config.toml
hidden_size = 384
norm = "rmsnorm"
attn_scale = 0.0884
init_std_o = 0.0
MLP neurons of a small language model. Each row is named by its layer, matrix (down: output weights) and neuron, and shows model dimensions 144-239. Each number is 128 + 32 x the weight over its row's rms, rounded and kept within 0 to 255. A neuron's up and down rows have the sign that makes its largest values positive.
A block is one neuron, or neurons of one layer that tend to fire together. After each block is what it responds to, as a language model described it from the Wikipedia text at the highest values.

L19.down89 [101 119  87 110 217 164 172  92 149  82 133 134 164  77 104  94 140 165 135 160 153 161 130 132 152 173  99 101 105 136 158 127 134 157 132 141 119 141  91 182 165 126  94 138 168 185 124 162 127 140 161 146 153 115 133 135 138 165 166 114 120 210 179 139 135  58 127 147  89 110 132  78 127 145 138 129 149 120 158 156 114 115 131 150 182  86 150 117  95  73 127 198 172  75  90 134]
Responds to: Introductory clause ends. The last token of a sentence-opening adverbial or subordinate phrase, just before the main clause's subject: "Eventually,", "In 2024", "During this time", "As a senior,".

L10.down218 [208 153  83 199  87  79 178 116 133 108 102 137 125 178 168 167 185 137 110 163 131  62 111 108 142 107  98 114 161  93 146 152 104 163 147 133 112 176 108 123 154 149 119  93 162 114 129 147  70 182 126  98 142 138 171 169 112  96  85 104 113 107 114 130 119 114  92 143  98  84 124  98 103 120 135 108  52  78 158 132 190 149 124 149 157  73 123 113 152 140  68 122 174 132 125  80]
L10.down262 [162  99 100 156  11 110 159 148 116 116 103  82 166 137 148 158 140  81 159 112 150  97  92 130 153 123 125  90 115 127 196  91 118  75 101  58 182 144 161 134 128 143 151 140 156 178 124  90 132 106  95 149 111 162 167 112  89 144 180 110 143 140 162 107 128  70  60 114 166 124 175 134 158 141 164 126 155 150  76  84 109 164  84 135 110 152 117 159 100 152 131 133 107 147 151 135]
L10.down435 [ 94  98 160 154  69 139 140  92 122 138 122 137  88 173 145 175 221 174 130  97 123  98 160 147 204 117 158 178 156 119  96 124 127 149 157 149 153 138 139  76 144 129 128 138 127  76 173 117 174 108  86 142 127  66  88 123 123 146 141  73  84 141 133 108 152 185  52 152 205 104 137 145 127 187  97 128  73  99 160 108 178 101  93 153 130 144 155  99 103 188 155 183 128 125 143 142]
L10.down577 [148  74 115  88 115 186 179 120 142 135 113 128 134  50 127 119 145 150 149 137 105 114 145  78 108  50 115  94 117  84  79 139 122 164 106 144 106  75 124 139 151 119 123 101 150 136  96 128 109  69 181 152 122 143 144 106  79 104 137 164 125 128 132 127 145  68 125  84 189 120 140  75 137 147 115 177 141 109 128 164 108 115 128 163  43 138 121 104 124  87 136 140 119 171 144 117]
L10.down629 [134 125 181 150 117 138 120 108 108 130 180  37 100 124  93 173 142 150 200 150 133 145 129 148 111 101 173 161 140 109 127 137 164 101 162 129 120  92 108 113 167 178 142 141  98 106 130  92 164 148  85 142  89  99 110 118 112 178 106 181 121 168 175 121 138 110 106 108 140 150  79 126 161 113 129 122 125 152 126 145 105  53  93 188 115 106  74 106 145 132 191 170 160 101 103 172]
L10.down761 [114 119 141 137  19 113 146  90 127 122 167  89 152 129 116 164 159  96  93 141 146 123 135  98 138 131 129 143 179 133 132 107 157 135 113  95 107 117 118  44 158 155 137 120 114 184 138  94 106 118 104 145 143 110 148 133 113 117  78 131 117 154 153 131 168 121 122 183 242 157 162 108  76 148  91  63  68 135 158 110 131 121 158  94 137  78  92 163  78  90  83 105 175 118  93 107]
L10.down777 [ 98 137 145 123 117 196 137 140 158  82 115 175 158 105 136 106 216 111  79 133 218 180 151 141 141 154 139 106 117 154 132  84 165 104 180 107 125 144 142 138  77 136  63 125 169 128 120  66 216 107 113 147  88 231 128 107 187 163 185  46 147  77 165 108 127 167 160  88 218 112 143  99 140 149 103 125 147 149 118 110  76 113  81  83 116 112 121 160  97 129 110  74  98 152  80 126]
L10.down877 [102 146 164 147 176  56 128 132 128 133  66 176  84 103 132 168  96 174 135 115 124  84 136 156 130 151  75 126 171 117  83 112 142 119 106 151  94 133 154 146 183  86  76 142 105  79  60 138 142 129 181 120 124 129 100 129 136 103 199  97 107  27 153 175  72 129 136 119 125 117 172 157 113 124  77  84  78 135 124  89 110 130 190 117 107 126 133 117 116 106  88 109  70 103 118 127]
Responds to: Digits in numbers. Digits after the first inside multi-digit numbers, mostly in tables and years, like the 9 in 1990, and column separators.

L9.down109 [143  93 173 128  28 126 161  88 131  85 122 102 134  93 105 134 132 163 164 167 109  98 129 149 126  81 115  46 132  89 104 111 169 127 131 145 179 106  95 161  84 166  80 150 126 129  93 162 139  94 107  95 154 108  78 147 118  96 122 130 144  79 132 155 163  78  76 154  85 182 152 110 130 104 102 153  73 163 147  96 129  78 134 132  94  92 167 146 188 114  86 104 102  92 140 121]
L9.down442 [ 96 173 175  84  41 198 119  95 171 144 142 140 100 154 192 152 142 106  86 160 142 105 182 113 112 115 143 150 139 132 121 133 158  68 125 142 166  71 171 124 172 126 166  66 110  73 135 142 145  94 120 133  90 151 121  66 102 116 185 173 202  89 145 159  99  93  97 110 183  99 152  94  95 126 166 110 172 110 148 140 169 152 150 166 161  85 165 195 119 176 157 139 121 110  49 123]
L9.down475 [ 79 123 113 107  35  71 133  98 130  73  69 147 157 148 140 159 127  99  67  88  71 133 142  98 179  99  95 119  74 134 133 204  83 129 140 126 164 140 108  86 123 109 131 117  99 132 143 122 101 102  90 150 168 125  78 146 109 158 131 122 128 103 114 126 154 144 106 108 165 139 141 134 114 113 135  94  69  99 131 106 140 128  80 170 163 115 138  87 101 188 185 139 162  93 166 142]
L9.down485 [154 125  80 126  48  80  68 106 131  89 133 131 113 142 195 132 146 108  83  94 127 161 138  77  68 100 122 116 109 173  83 134 123 102 164  95 116 137 135 125 128 112 150 102 168 132 144 139 153  67 116 129 139 155 130  99 131 150 137 128 144 111 158  71 141  74  71 125 117 105 171 116 134 106 156 118 113 103  80 105  50  99  93 122 155 116 113 108 158 162 104 115 179 105 161 130]
L9.down493 [138 142  71  53 205 155 141 111 132 137 157 114  65  89 144  96 142  80 132 112 142 211 169  93 147 122 122 132 158  57 153 113  97 163 151 119 123 150  71 142  88 144  74 114 162 136  95 139 146 142 189  61  95 113  73 167 139 147  85 106 167  72 114 120 137  81 131 178 138  99  86  68 162 122  81 123 136  95 170 115 142 145 114 166  67 116 109  95 113  55 155 115 125 159 167 136]
L9.down855 [109  97 188 104 150 176 176  82  99 134 103 157 123 111 106 123 109 142  74 116 161 127 149 121 147 136 141 132 139  99  78 107 132 161 135 183 149 119 140 160 101 153 199 176 120  73 137 169 177 102 105 139  85 100  88 101 115  96 115  77 127 145 123 111 187  94 181  81 113 168 122 168 150 147  75 155 129 113 118 136 188 188 175 176 146 137 144 127 137 115 139 154  87 156 133 160]
L9.down908 [119  95 130 146 192 150 170 118 124 100 154  99 140 102 177 121 179 143 168 136 135 100  94  65 145 139 133 136 139   0 143 127 118 114 165 120  89 133 155 149 124 106 139  96 116  75 194 104 154 134  81 168 118 155 149 107 157  96 153 104 132 173 109  32 128 108 123  93  87 145 179 158 119 100  80 163 125  61 129 150 100 139 118 113 131 141  63 115 115 153 119 159 184 143  94 121]
L9.down936 [131 140 102 103 109 159 133 134 133 157 181 134 139 146 140 104 192 137 100 121 186 215  79  98 124 128 166  85 168 131 105 119 153  87 109 130 109 130  95 128  93 112  52 110  83 121 123 119 117 133 108 119  99 122 194 160 158 168 102 160 179 163 151  97 137 191 127 157 181 104 113 107 151 112 167 113 176 142 109 112 161 117  53 102  99 141 149 193 159 140 155 228 140 133 111 111]
Responds to: Decimal digits in statistics. Digits after the decimal point or inside multi-digit numbers in census percentages, election result tables and coordinates, such as 48.6%, 41.94%, 1,964.

L19.down577 [105 131  92 110 198 167 140 168 170  93  85 111 128 129 117 117 184 153 122 121 126  77 187 152 163 135 138 134 148 110  93  89  49  83 150 135 152  94 159 134 122 107 123 156 119 115 135 137 124 144 110 145 107 144 103 102 141 159 111 123 158  76 179 145 169 129 150 120 215 151 148  88 146 150 109 171 112 147  47  78 137 113 146 202  82 112 124 145  85 145 159 180 151 144 104 121]
Responds to: Templated stats boilerplate. Tokens in formulaic, data-heavy text just after a number or table cell, as in census prose like 61.0% were, infoboxes, and results tables.

L19.down991 [115 135 184 113 248 101 171 122 137 112 178 153 166  93  89 139 106  87 101 106 106 190 116 132 110 114 154  82 164  24 127  98 121  86  79 100  98  84 113 150 117 133 148 153 112 120 105 101  81 140 111 143  89 193 114 149 124 201 135 148 110 145  93 175 106 192 116 116   0 100 156 141  65  64 118 143 111 106 188 129 110 166 151 100 140  98 129  88 131 144 148 117 171 106 129 195]
Responds to: Table cell separators. Pipe separators between cells of Wikipedia tables, mostly right after a number in stats, career or election rows (2 | 1 | 0), occasionally semicolons in lists.

L10.down111 [170  91 128 122 185  72 127 147 149 112 180 124 124  96 177 141 142 170 133 121 129 108  98 128 106 133 143 106 105  78 190 134  91  85 151 129 118 152 138 110 141 137  79 143 152 151 141 107 181 145 140 184 175  64 102 125 125 124 117 130 189 107 137  88 171 160  88  75  78 102 145 133 102 145 119 135 152 189 195 115 113 160 155 128 127 167 139 133  87 101  93 124 159 126 165 127]
L10.down127 [157 112 169 142  51 111 114 187  75 129 134 131 157 133 135 139 162 150  98 128  91 126 115 131  77 125 137  61 131 148 147  62 144 136 146 154 162 178 141  67 138  85  91  98 164 148 136 138 152 111 137 133 128  94 131 171  71 122 107 199 178 185 181  68 182 154 128 111  77 209 173 153 109 149 106 109 101 162 123 173  88 115 107 116 142 135  98 146 133  85 160  91 166 135 140 153]
L10.down243 [134 162 120  25 171 110 182 136  92  69 121 126 121 152 139  83 163  79 137  74 145 116 106 113 118 106 109 126 155 114 116 115 155 103 134 115 204 201  64 110  71 173 127 132  67 113 112 106 126  99 140  97  80 171  77 164 135 125  92 153 158 136 185  96 163  99 114  73 169 164 149 176 132 142 166  94 113 168 129 180 181 115 134  94 101 116 126 110 172 136  78 162 160  68  95 136]
L10.down279 [149 130 172 165 171 154 111 145 111 153 171  86 167 136 108 117 192  62 152 143 167 178 124 135 132 209 147 104 152 112 170 121  97 123 139 119 173 151 151 153 116 129 149  87 139 135 192 108 106  42  89 109 140 107  99 126 153 119 172 125 136  71 156 129 159 166  94 141  83  98 114 115 121  91  47 152 144  94 177 100 147 136 104  98 135 119 152 107 168 136 162 140 147  55  93 170]
L10.down376 [105 151 109 100  74  88 115 118  82 138 117 139 123 107 168  85 166 119 176  37 139  99  63  85 153 139 141 173 117 113 140 146 139  89 100 134 143 120 119 101 115 108 114 118 136 184 104  86 157 141 108 180 233  71 130  83 135 111 120 150 118 188 167 132 178 196 143 156 252 140 148 121 141 156 104 132 126 142 111  57 140 165  97 151 110 167 124 132 141  30 148 159 186  39 160 106]
L10.down581 [167  86 166 144  96 176 124 105 139  99  97 141 151 128  86 181  83  99 174 142 121 120 122 189 113 107 106 143 104 118 140  97 165 169  97 122 160 126 153 132  72 149 153 114 149  97 153 158 108 178 121 154 155  65  99  93 118 145 129  53 143 103 158 156 183 159  68 116  81 148 129 149 159 115 112 121  76 132 141 147  84 134 153  94 159 117  95 139 126 147 172 136 148 128 117 125]
L10.down852 [125  92 144 125 203 118 107 120 136  91 146 161 160 129 140 150 175 150 120 162 145 182 130 165 159 112 113 144 144 156 141 135 171 101 139 113 113 156  92 177 163 166 153 146 128 114 129 138 136 113 125 172 150 182 133 139 133 204 155 136 158 114  84  83 141 122  91 101  89 172 135 162 167 112 112 158 114 141 161 138 144 165 155 122  95 147 171 122 132  93 152 126 131 168 196 123]
L10.down890 [227  96 223 156 103 156 131 145 181  83 143 134 148 133 123 115  99  98 109 156 139 108 129 149 144  87 176 143  74 167 166 111 150  65 110 106 166 147 131 171 108 183 106 113 112 189 160 159 130 118 132 119 143  60 171 126 115 127 165 132 117  73 158 147 177   0 112  98  73 139 124 118 141  78 129 117 106 167 102 164 123 178 120  81  76 144 103 152 154 135  89 115 132  98 144 131]
Responds to: Table cell separators after numbers. Pipe or semicolon delimiters right after a numeric cell in sports statistics tables, e.g. appearances | goals, as in "26 | 3".

L10.down191 [179 123 104 134  93 197 126 108 166 168 165 147 180 129 172 173 176  92  90  66 100  93 191 196 153 137 160  77 120 145 124 166 105 119  80 180 133 102 117 152 124 157  92 167  86 164 178 157 124 152  65 146 101 112  94  98 142 107 113 142 119  39 152 177 118 182 163 120  89 117 129 118 179 130 142 139 169 101 114 106 112  81 110 137 137 112  83 100 170 104 130 111  88 136 105  98]
L10.down552 [101 110 185 144 220 117 141 167 165 138 152 202 147 149 161  91 139 131  96  99 125 147 128 168  93 105 152 163 127  64 127  62  83  85 101 144 184 179 134 123 147 149 141  89 161 128 137 169 110 123 110  83 139 146 118 131 121 139 165 108 117 116 149 109 128 151 193 142 191 107 129 177 166 118  92 131  85 189 148  98 110 126 141  96 165 155 114 113 128 136 132 142  93  38 114  98]
L10.down620 [121 157 158 156  74 100 117 125 121 149  88 101 148 171 188 137 245 116 138 132 116  58 118 147 171 169 132 123 145  95 137 100 148 125  96  92 158  92 173 162 104 136 122  94 124 101 110 117 150 109 130 140 120  92  86 137 148 139 129  93 176 174 138 110 144 124 132 130 164 124 138 125 156 112  83 132 125  90 177  87 128  95 120 113 104 127 105 114 198 122 116  97 144 112 154 126]
L10.down625 [188 113 119 101  97 149 132 183 141 165 158 169 144 105 102 110 121 116 101 170 128  63  97 149 104 100 145 113  52 161  79 188 187 136 139 155  89  76 194 127 164 143 172 108 125 132 164 108 103 137 113 194 142 144 187  77 103 119 130  78 116  87 147 122 176  71  90 132 162 130 155 145 157 138  81 163 101 140 144 117  87 110 116 177  95  57 124 183 130 104 136 123 159 151 101 121]
L10.down708 [172 115 126  53 136 171 113 109 227 141 158  96  96  84 102 164  58 148 135 151 133 120 153 130  46  91  74 123  82 150 111  65  95  95 179 111 168  66 106 200 115 106 103 117 143 150 152 163 102 118 115 105 144 181 128  91 178  64 133 163 144 170 118 134 112 153 181 144  54 117 131  98 146 150 126 123 177 210 179 142 121 150 115 133 148 114  88 122 131 103 121 116 104 149 117 151]
L10.down799 [164 170 122 135 162 108 162 100 155 107 157  88 138 131  68 125 103 119  90 107 101  90 124 161 149 102  84 168 145 122 151 149 118  86 114 174 149 150  74 127 105 134  96 138 131 123 130 146 125 183 114 138 179  82 150 118 112  70 127  83  72 155 162 117  98 158 194 131  35 161 154 111 187 126 131 117 119 144 129 101 143 111 104  91 165 159 162 127 120 111 101 110 102 127 122 136]
L10.down868 [115 110 132 112 117 111 156 147  86  98 137 121 162  94 138  89  55  98 181 110 111 154 150 118 163 171 178 131 123 182 170  85 142 130  79 121  95 119 145 152 132 137 205 103 105 132 108 104  57 147  94 172 139  73  93 129  96  83 103 140 114 112 154 159  87 159 144 141  78 152 134 180 149 101 129 111  77 134 120 140  89 134 135 147  86 135  79 102  96 121 191 111 187 150 145 118]
L10.down974 [103  91 180 139  21 167 108 122 182 102  90 146  85 124 168 127 204 111 141 146 112 150 193 161 143 124 109 191 134 149 153  83 161 144 131 127 180  83 133 100 104 135 169  98 147 142  53 116 177 146 158 109 125 112  76 144 110 119  94 191 101 108 142 113 154 148 105 157 227 111 125  90 154 152 109 118 135 191  89  79 123 139 123  68 112 115 101 174 116 116 161 153 164 149 117 114]
Responds to: Table and infobox punctuation. Closing parentheses, pipe separators and dashes inside Wikipedia stats tables and infoboxes, such as after bracketed numbers: 36.5), 26 |, - Years.

L9.down59 [183 148  94 113  96  89 175 154 152 133  85 190 140 146 161 148 186  91 163 111  98 122 129  80 165  87 115 164 121  86 138  66 140 127 192  93  98 114 147 190 124 150 137 147 121 147 145 144 105 127 145 131 126 124 102  94 122 106 178 117 129 109 169 123 100 173 136 159 176 127 147 147 133 175  57 149 121 121 125 119  95 196  97 134 195 169 145  77 119 141 166 163  85 105 147  93]
L9.down106 [160 133 121 150 133 108 126 160 114 135 159 121 121 170 140 153 139  56  86 128 136 165 157 164 123 147 132 141 115 156 157 106 112 118 122  97 117  78 132 154 132  82 141  80 145  99 126  98 138 124 165 111 157 146  95  84 104 182 170 134 133 148 170 109 161 102 102 127 132 109 142 105 146 152 152 118 113  74 112 167 178 131 138 139 131 133 105 175 121 139 100 128  66 105  99 127]
L9.down144 [173 114 207 139  98  70 141 108  58 141  47 190 170 119 139 123 109  76  85 113  93 183 120  95 127 113 158 153 137  98 161 108 101 121 188  95  97  86 141 107 106 141 142  92 118  83 177 147 162  76  90 135 140 139 102 162 142 117 157  97 109 134 131 167 150 129 133 161 182 140 133  84 108 118 139 179 162  96  78 199 148 124 139 123 123 129 202 162 134  81 147 179 125 156 134  94]
L9.down168 [171 111 157  70 139 125  89  73 121 129 107 117 138 178 106 155 140 159 121 142 153 135 135 125 196 135 113  83 137 171 115 113 120 193 146 156 105  87 119 169 102 158  91 142 114  94 140 111  69 128 113 128 151 149  99 151 135  78 134  96 122 169 122 105 131 147 122 171 115  80 118  88  69 153  67 134 112 173  74  96  97 187 121 120 127 165 105 163 127 101  99 187  96 155 170  84]
L9.down177 [167 159  85 158  97  86 161 132  83 167 188 166 131 105 101  86  88 137 129 139 151  89  94 157 116 137  91 148 141 164 115 168 124 111 158  59 185 107 173 122 139 201 147 129 104 133 172 163 113 140 122 144  90 181 149 148  92 107 143  80 142  47 119  95 189  88  93  89  92  94 128 169 111 153 137 145 105 104  99 162  83 123 117 158 137 119  65 104 140 118  49 144 132  93  69 148]
L9.down548 [153  87 122 133  74 147 152 157 123 184  60 114 140 143 190  91 169  83 135 140 153 134  77 155 193 149  88  45 124 125  99 129 124 119 151 119 127 156 106 145 157  80 129  84  83 117  83  98 157 118 136 146 121  98 120 159  82 142 112 124 170  98 130 133  78 111 121 195 206 156 146 129 168 116 116 172 104 146 139 177 140 119 127 135 104  80 114 115 127 130 162 148 122 162 141 118]
L9.down650 [134 156 125 132 115 189 141 138 152 161 142 136 120 110 109 167  83  95  76 166 145 150 147 132 120 182 109 121 111 131 137  95  80 101 124 155 124 171 159 181  87 155 122 111  86 150 103 160 147 114  99 111  91 153 117 170  98 115 122 156 170 169  74 129 175 118 152 148  73 113 126  84 163 171 168  82 128 129  67  89  48 133 110 133 157 130  97  44 108 202 130 166 176 113 176  78]
L9.down682 [138  66 137 130 159 112 140 156 123 133 160 181 169 139 137 162 148 134 160 120 113 127 102  61 122  89 125 135 140 102 164 124 185 169  42  98 144  82 168  70 180 142 143 115 109 118 115 158 143 102  84 143 131 120 129 158 207  97 158 136 104 137 159  75 143 125 134 222 170 171 163 146 117 134 139 161 110 113 169 120 131 154 110 107 112 126  96 107 143  66 130 111 109 111 179 109]
Responds to: Second digit of years. Second digit of four-digit years split into single digits, e.g. the 9 in 1990, 0 in 2018, 6 in 1671; sometimes the third digit, as in 2006.

L10.down53 [ 79 163 108  53 171  86 109 141 116 125 162 122 124 164 117  92 103 151 127 118 112 172  97 172 144 104 134 126 173  99 172 116  67 100 137 107 147 121 146 114 115 121 151 134  93 180 125 116  86  89 127 109 174 172 108 116  76  71 143  99 121 111 130 189 121 106 140 153 155  86 161 144 138 157 112 139 142  80 172 118 128  86 156 115 132 158 100 141 136 178 130 141  88  91 127 106]
L10.down334 [113 105  89 143 255 194 142 111 155 132 129 106 145 132 126 108 100 168  68 113 125 130 150 184 130 132 117 157 104 106 139 132  98  84 147  94 154 151 124 206 166 156 108 120 139 118 110 125 127 147 135  81 130 110 158 142 141 139 135 151  86 204 120 147 131 147 138 103 128 105 115 144 165 120 126 131 163 113 102 101 103  64 145 159 177 117 117 107 130 114 114 193 107  91 113 112]
L10.down393 [112 164  97 111 255  71 179 129 140 162 134 129 115  93 133 174 187 152 114 120 172 116 161 170 150 105  94 172 155  22 114  99 131 146 159 163 116 121  80 189 169 139  77 135 162 129 136 143  83  91 150 166  84 143 116 148 146  88 167 138 169 150 143  99 135 209 164 119 111  71  94 153 127 142 102 165 123 155 147 141 139 111 108 127 152 148 155 148 107 111 180 137 123  70  68 120]
L10.down562 [ 52 131 156 114 235 119 204 115 116 148 147 148 108 138 113 127 110  86 120 185 110  77  90 153  97  96 144 130 177  31 127 117 146 129 129 131 135 144 119  75 104 160 160  94 125 186 144 105 139 140 102 106 131 145 136 100 177  67 184  89 117  83 159  39 106  76 158 126  96  98 105 137 114 109 118 101 111  93 139 108 110 150 105  93 131 160 147 137 116  94  94  76 119 140 144  90]
L10.down566 [115 121 139 182 140 153 145 129 131 149  81 180 149 110 156 112 176 170 100  64 164 115 135 154 136 162 108 114 142 107 176 114 160 195  94 129  80 148 151 159 127  94  35 139 126 127 143  77 141 116  93 167 157 190 119 127 175  94 105 122 155 139 142 172 152 142 166 109  19 102 168 103 136  83 150 116 123  99 109 117 146 103  60 118 153 119 157 162 121  52  58 178 123 112 116 142]
L10.down751 [139  97 146  70 255 102 128 130 141 150 133 113 152 136 141 115 196 149 111 127 140 127 132 180 103 113  74 176 146  53 133 154  96  76 167 185 150 123  77 169 162 134 137 111 117 135 221 172 124 162 100 142 108 124 129 148 131 149 125  76 115 154 146 108 147 144 101 124 191  96 166 121 123 150  81 159 129 121 192  80  77 113 159 165 116 159 104 153 135 134 152 153  69  90 128  84]
L10.down816 [114 108 136 163 175  79  76 136 134 171 152  87 128 105 124 180 186 158 142 137 140 177 118 168  79 115  36 122  94  80 150  98 149 112 122 135 131  77 118 110 149 109 188  86 151 138  83 107 135 105 178 188  90 133 101 150 104 142 141 212 151 114 101 145  95 127 103 189 141 180 140 151 131 129 138 126  53 175 166 196 137 124 131 164 121 166 137 122 142 111 181 118  80 119 151 169]
L10.down976 [ 96  47 144 125 202 137 114 122 205 139 113 182 144  85 110 179 167 174 118 138 121  95 134 168 125 106 122 119 140  88 111  97 150 115  78  59  83 152 181 143 159 163 113 124 155  93 124 133 119  64 115  91  87 168 136 117 205 111 143 155 100 123 124 149 182 179 155 119 122 118 106 177 101 140 155 150 122 151  57 144 184 157  86 137 152 135  99 132 180 110  77 107 102 110 116 155]
Responds to: Sentence-opening connective endings. Last token of a sentence-opening connective or time phrase, such as "For example", "Thus", "However", "On May 20,", plus verb endings like "says", "supports" and table pipes.

L9.down16 [ 78 136 177 105 154  97 143 118 172 113 150 130  84 147 116 157  80 107  62 124 127  91  77 136 162 115 103 112 109  93 140 152 196 134 166 154 186 160 134 134 110 141 108 146  92 121 143 189  97 168 126 146  95 180 112 164 146  98 153 155 159  67  96 166 103 141  46 168 109 128 153  95 113  78 133 113  79  89 134  89 144 109  79 138 169  69 121 110 149 118 150  89 112 186 124 135]
L9.down226 [155  98 151 128 222 114 149  54 155  98 126 125 148 151 107 118  92 145 157 127 164  61 124 163 171  84 119  76 139  78 134 136 127 136 172 127 116 158 101 136 108  96 130 170 105 112  82 142 105 131 157 182  74 119  96 181 104 123 140 186 133 117 110 177 104 162 148 154  31  74 144 132 149 135  69 101 109 136 167 141 119 144 161 141 120 173 135 123 115  93 159 170 164 107 119 106]
L9.down271 [150 143 182  89 255 113 107 107 158 139 112 162  91 167 113 128  92 103 107 100 121  92 106  89 177 176 176 166 195  95 134 125 137 139  90 149 122 143 136 129 114 154 136 172  70 155 148 105  76 113 133 128 131 183 157 164 158 130 130 120 121 124 108 138 124 164 114 152 102  92 161 112 133 112 113 149 125 124 123 153  72 153 125 112  52 121 107 105 130 163 114 131 112 116 121 128]
L9.down304 [125 152 127 199 132 147 133 127 116 112 126 152  88 198 140 158  98 111  82 115 177 141 109  64 116 170 104 162 147 115  90 120 118 149 203 119 120 105 174 154 161 107  89 217 139 145 104 157 147  97 115  88 121 125 159 139 140 143 118 109 139 199 133 185 155 150 136 139  33 147  85 154 122 139 216 137 134 144 151 128 133 116 162  79 110 136 115 144 162 172 110  89 188 167 168  99]
L9.down463 [164  59 136 178 112 146  76 109  73  94  74 116 163 132  64 145 148 123 115 120  79 178 133  84  86 140  79 174 143 158 160 162 112  90 116 144 175  91 146 122 106 174 166 109 112  94 146 174  90 145 114 133 111  78  88  92 153 111 107 136  99 185 138 180 111 154  90  57  73  92 131 147 126 145  95 172 173 102 168 158 189  65 118 174 127 109 133 156 129 139 174 144 108  77 139 149]
L9.down866 [138  93 203 119 157 159 120 143  91 189  97 151 152 109 133 121 106  96 132 137 126 122 125 120 122 155  92 138 147 106 106 110 161  94  86 109 167 169 120  90 124  79 155 194 182 141 124 126 160 149 149 119 105 161  92 151 172  81  88 155 167 148 141 128 105 111 173  84  73 117 160 100 137 113 102 128 107 151 132  86 116 170 190 135 151 105  53 126 111 130 116  74 159 106 175 114]
L9.down881 [177 155 117  60  89 132 102  88  68 167 128 108 133 120 117 134 187  59 127 125 148 155 105 151 130 195  32 178  65 146 165 112 135 119 130 160 156 134 104 165 100 117  97 131 130  88  63 104 139 150 110 154 103 150 156 173 141 166  53 155 139 111 175 126 129 164  93  84 148  70 116  86 142 113 157 144 104 105 162 160 158 128 137 123 155 140 187 115 108 145 123 186 143  94 122 108]
L9.down1014 [100  97  76 139 104  77 192 104 118 135 138  82  90 100 101 132  81 137 103 185 151 141  93 129 144 152 159 103 159 229 102  94 127 146 147 168 223 152 109  85 133 140 104 136 141 135 145  85 146 162 132  90 114 128 139 175 117 138  65 130 156 206 174 126 128 112  93 128 109 113 176 142 150 166 148 144 119 162 145 132  62 120 147 121 101 163 149 134 201 153 130 105 135 120 115 119]
Responds to: Unit-conversion parenthesis. Opening parenthesis after a measurement that starts its converted value, as in 113 m (371 ft), 255 ft (78 m), 15.3 (59.5) in climate tables; weak elsewhere.

L9.down0 [114  49  79 142 255 171 141 134 144 165 118 126 102  78 130 105 103 104 109  78 135 124 128 111 159 145 125 133 105  67 118 109 119 152  62 147 170 155 143 138  55 154 186 117  83  69 153  81 143 104 124 146 150 118  91 126 171 112 156 159 157 138 100 123 152 110 121 101 185  88 136 144 157 139 160 106 149 119 128 124 109 133 110  90 125 114 150 181 142  89  75 152 129  82 126 140]
L9.down352 [112 147 130 112 243  94 154 127 154 117 159 101 119 118 113 100  68 116 119 103 137 132 115 115 102  83 148 101  95 122 116  76 171  87  83 142 155 112  96 104 114 132 166 107 121  94 173 146 127 109 135 100 141 126 169 152 215 103 106 141  90 168 136 100 141 160 149 117  79 147 140 192 110 143 124 122 116 159 135 108 123 136 128 165 184 146 119  87 110 152 113 140 152 148 169 120]
L9.down409 [156 148 123 120 219  95  95 155 201 135 121 143  76  62 102 124 142 116 188  89 114  99 115 147 126 138 131 162 136  55  75  92 167 100 130 143 121 147 169 137 147 156 151  76 136 125 167 121  92 137 114 129  90 174 146 114 136  62 132  83 114 136 153 140  89 109 129  71 127 144 113 156  96  48 175  86 144 122 115 106 106  94 108 127 154 157 115 112 133  95 157 155 117 106  85 111]
L9.down417 [143 104 198 131 211  76 133  88 119 170 121 213 137 107  92 135 109 134 139 115 120  74  89 141 117 121 128 173 103  40  72 114 163  66 105 133 151  71 189 122 136 123 153 102 143 144 158 107 145 145 106 129 136  90 146  79 106  91  72 123 131  91 132 139  94 137 130  83  50 185  91 136 160 141 105  99 117 146 101 113 167 151 134 141 120 132 103 129 155 139 124 127 134  97 147  99]
L9.down458 [104  71 145  87 181 129 133  89 129 146 139 119 103 164  79 117  78 167 109 105 173 177 101 160 144 130 105 103 153  81 154 122 112 118 116 172 137 171  42 158 115 173 116 111 178 165 140 127 150 182 174 132 164 139 113 174 139 159 122 153 119 149 131 122 122 147 156 171 138 143 189 105 144  81  94  44 106 110 123 190 125 113 138 134 120 145 119 144 131  75 125 137 141 137 204  94]
L9.down478 [108 121 104 150 197 155 145 145 140 128 117 160 125  97 100 138 110 125 133  80 110 100 142 171 115 154 174 142 159   0 108  89 128  81 138 142 154 146 161 148 103 167 106 103  94  98 136 120 142 110  98 111 146 112 128 137 189 109 121 190  97 163 114 120 140 107 160 116 135 149 128 137  79 142 173 117 156  95 120 121 106 116 126 127  59 158  98 115 157 170  88 160 131  64 107 124]
L9.down613 [143 168 160 125 201 116  88 128 118 173  65 100 110 121 147 151  81 116 121 151 149 146 179 119 161 103  99 136 170  27  88  58 118 117  97  91 111  53 123 150 110  95  99 108 142 131  93 164 127  91 151 114 156 123  73  95 140 142 139 148 129 150 127 131 129 154 128  86 182 178 133 189 146 141 108  93  83  81 106  99 100 128 137 106  58 182 153 183 136 184 101 137  18 166  88 145]
L9.down1015 [120  76 128 146 191 111 116 149 145 153 175  90 129 140 135  83  14 131 113 156  96 155 132 106 168 157 182 150 118 146 142 144 140 110 136  89 160 151 162 138 132 184 148  95 117 105 199 178  58 195 105  92 121  81 124  95 124 121 140 178 149 143 154 112 128 145 129 134 140 125 129 183 132  66 151 105  86 129 119 128  95 147 119 134 145 118 106 118 146 118 103 176 153 135 163  92]
Responds to: Time-phrase endings. Final token of a time expression opening or linking a clause: last digit of years (In 1993, 2005), "year" in "the following year", "then", "now".

L19.down103 [155 106 129 171 172 151 158 102 170 159 156 167 123 113 145 121 149 127  90  88 120  87 112 140 135  62 127 109 134  37 144 166 105 146 121 138  89  83 104  64 150 136 105 152 144 178 142 103 145 145 163 131 117 124 159 162 109  99 150 152 117  68  91 145  58  90 133 135 180 167 101 139  92 112 140 143 119 121 180 154 143 121  82  95 138 166 153 148 176 168 185 166 139 153 116  30]
Responds to: Predictable structured continuations. Highly predictable tokens in formulaic text: Democratic in election tables, final decimal digits in climate tables, infobox dashes, name endings like de/of.